{"d_model": 512, "n_head": 4, "d_mlp": 2048, "norm_place": "pre", "rope_fraction": 1.0, "init_std_qkv": 0.0271, "beta1": 0.95, "warmup_steps": 57, "final_lr_fraction": 0.0, "batch_tokens": 131072, "doc_mask": true, "dataset": "wikipedia_en"}
MLP neurons of a small language model. Each row is named by its layer, matrix (up: input weights; down: output weights) and neuron, and shows model dimensions 272-335. Each number is 50 + 15 x the weight over its row's rms, rounded and kept within 0 to 99.
After each neuron's rows, "fires after" lists the tokens most often just before its 100 highest values on Wikipedia text that the model never trained on.

L6.up6:36 41 50 70 63 43 44 75 47 54 33 53 70 58 47 58 37 68 57 43 35 77 67 41 45 57 42 28 48 50 16 39 49 42 63 21 50 42 42 75 69 45 39 63 41 76 50 48 76 34 49 51 44 38 13 54 40 65 71 41 73 77 46 11
L6.down6:58 69 42 55 45 17 44 65 69 63 50 59 58 75 71 13 55 56 77 57 54 33 56 51 66 51 31 43 46 70 36 50 46 20 37 61 64 71 80 22 52 66 54 52 58 58 52 38 56 51 23 75 42 47 56 36 60 33 36 43 68 35 20 58
fires after: ","

L4.up639:42 44 46 44 44 39 42 49 86 42 31 69 33 54 54 26 65 37 47 62 69 63 34 57 23 18 73 72 68 36 52 54 49 50 33 22 66 60 52 71 26 57 37 37 55 44 48 74 61 45 77 85 19 58 44 52 71 60 77 53 36 46 26 28
L4.down639:39 23 35 54 47 47 65 47 39 58 29 47 15 71 59 23 59 36 66 25 48 46 39 47 34 39 44 37 72 43 43 48 57 38 39 67 54 50 52 59 51 67 24 43 41 56 58 32 63 23 29 65 42 51 70 74 69 38 57 37 68 48 53 54
fires after: "\n", " non", " the", " in"

L6.up1703:39 58 21 33 57 55 29 57 46 37 52 51 45 62 59 88 69 49 43 58 55 59 63 69 38 44 42 68 41 39 67 21 55 56 64 87 72 82 86 59 47 56 37 64 89 58 49 34 52 48 84 43 33 41 52 51 51 58 49 71 44 65 38 61
L6.down1703:59 48 50 29 59 74 37 54 51 62 42 57 71 75 28 65 60 37 25 54 28 24 26 48 49 50 53 18 45 41 51 38 63 78 74 85 48 45 22 60 34 49 47 69 62 39 69 59 43 44 36 26 42 31 52 32 82 67 55 43 55 42 21 57
fires after: " the", " The", " a", ".", " and"

L6.up709:61 66 44 62 80 23 58 60 49 59 42 56 68 48 47 28 48 63 50 63 52 31 57 53 33 36 41 47 53 40 55 42 60 46 56 55 58 82 63 35 53 40 69 44 50 50 51 40 75 31 43 67 65 55 44 45 26 56 64 65 76 53 49 33
L6.down709:34 45 62 40 64 35 44 35 49 62 41 55 44 50 32 54 72 42 46 40 48 45 33 60 73 52 34 39 67 63 43 33 57 56 62 59 43 72 25 50 36 51 34 58 69 46 60 61 39 65 47 74 26 70 53 69 93 47 62 60 62 24 62 51
fires after: " and", " which", " b", ",", " who"

L4.up1381:31 35 34 68 31 49 63 61 67 65 36 45 48 54 61 25 51 41 80 41 65 57 68 73 44 47 46 64 61 42 39 45 33 55 38 42 78 47 33 45 28 58 66 48 68 60 20 40 27 52 60 64 44 61 77 42 45 42 74 59 47 60 23 38
L4.down1381:59 11 49 50 35 35 49 48 37 58 28 70 42 67 58 35 78 25 50 52 62 33 38 65 62 30 25 54 88 63 54 52 60 59 48 48 24 47 40 45 43 64 57 51 55 54 47 46 40 38 56 26 61 48 77 53 52 45 65 19 55 36 35 52
fires after: " the", " The", " \""

L4.up716:56 71 35 67 47 44 38 62 68 53 63 79 59 23 56 38 52 51 48 73 63 73 52 51 51 48 33 79 52 30 60 32 50 34 59 49 64 63 44 43 63 71 52 56 44 36 46 73 56 47 40 88 70 70 21 64 40 31 33 35 37 57 49 54
L4.down716:51 60 44 34 48 59 41 58 54 50 66 90 80 72 46 99 44 49 39 65 63 19 52 52 60 34 11 43 40 56 36 60 35 38 47 33 86 61 53 42 66 59 37 48 72 47 58 60 62 52 40 76 38 57 23 48 60 54 72 31 52 60 37 43
fires after: " and", " A"

L4.up410:66 31 74 34 72 46 57 54 59 57 55 57 42 29 68 49 64 58 38 28 33 71 12 24 56 53 43 53 65 63 16 48 45 55 87 42 52 60 44 37 15 51 59 69 45 45 52 19 23 69 66 75 50 61 46 72 43 70 29 69 20 44 48 70
L4.down410:60 31 56 36 81 27 35 43 70 69 55 60 45 52 31 65 67 32 49 56 62 56 51 42 37 59 35 42 54 52 33 40 60 50 32 53 28 55 41 38 47 40 31 72 10 33 46 60 29 49 48 42 41 45 44 27 44 57 62 31 51 76 65 56
fires after: " |", " (", " a", "-"

L4.up1436:47 52 50 59 66 56 48 60 59 46 58 70 63 51 40 76 48 50 59 52 63 85 45 72 38 41 47 36 31 57 51 36 47 43 63 48 65 59 36 34 40 70 55 54 65 67 50 45 43 57 44 56 57 49 75 68 48 44 39 69 42 57 33 73
L4.down1436:73 37 57 26 45 65 38 45 49 38 27 40 52 52 41 53 55 55 59 48 29 56 38 44 53 44 37 75 50 29 56 23 34 73 59 28 61 56 73 81 48 50 27 56 41 73 39 48 42 58 37 41 36 27 47 53 24 69 57 46 39 24 51 56
fires after: " a", " A", " and", "-"

L4.up702:55 53 37 43 55 54 54 59 51 75 36 43 57 42 62 39 59 35 63 70 35 29 39 72 58 67 45 60 62 45 51 52 32 40 48 40 74 53 60 35 55 66 76 65 55 70 41 54 39 45 71 64 49 78 67 21 24 22 70 52 45 67 35 28
L4.down702:53 45 47 46 38 59 22 85 61 47 44 78 54 52 48 51 21 39 39 44 48 35 49 55 75 52 40 49 60 42 53 68 38 37 54 30 64 34 54 61 22 46 39 63 44 25 49 57 50 51 58 55 39 43 58 72 54 48 37 41 68 38 59 64
fires after: " of", " the", " by", " at", " with", ","

L4.up205:32 71 42 53 60 38 58 55 53 46 35 34 60 47 39 69 62 43 60 43 48 53 67 60 75 73 44 49 42 51 33 24 53 39 46 49 34 65 67 51 55 52 45 47 35 26 49 52 84 57 74 67 78 39 61 53 29 48 59 81 65 51 54 36
L4.down205:59 66 47 41 54 73 34 15 32 60 58 54 41 62 31 49 50 56 43 36 38 55 20 71 60 66 35 31 38 53 93 65 47 27 52 72 44 30 47 57 62 56 48 53 49 25 59 77 32 54 57 58 74 64 63 50 68 54 45 40 62 03 28 51
fires after: ","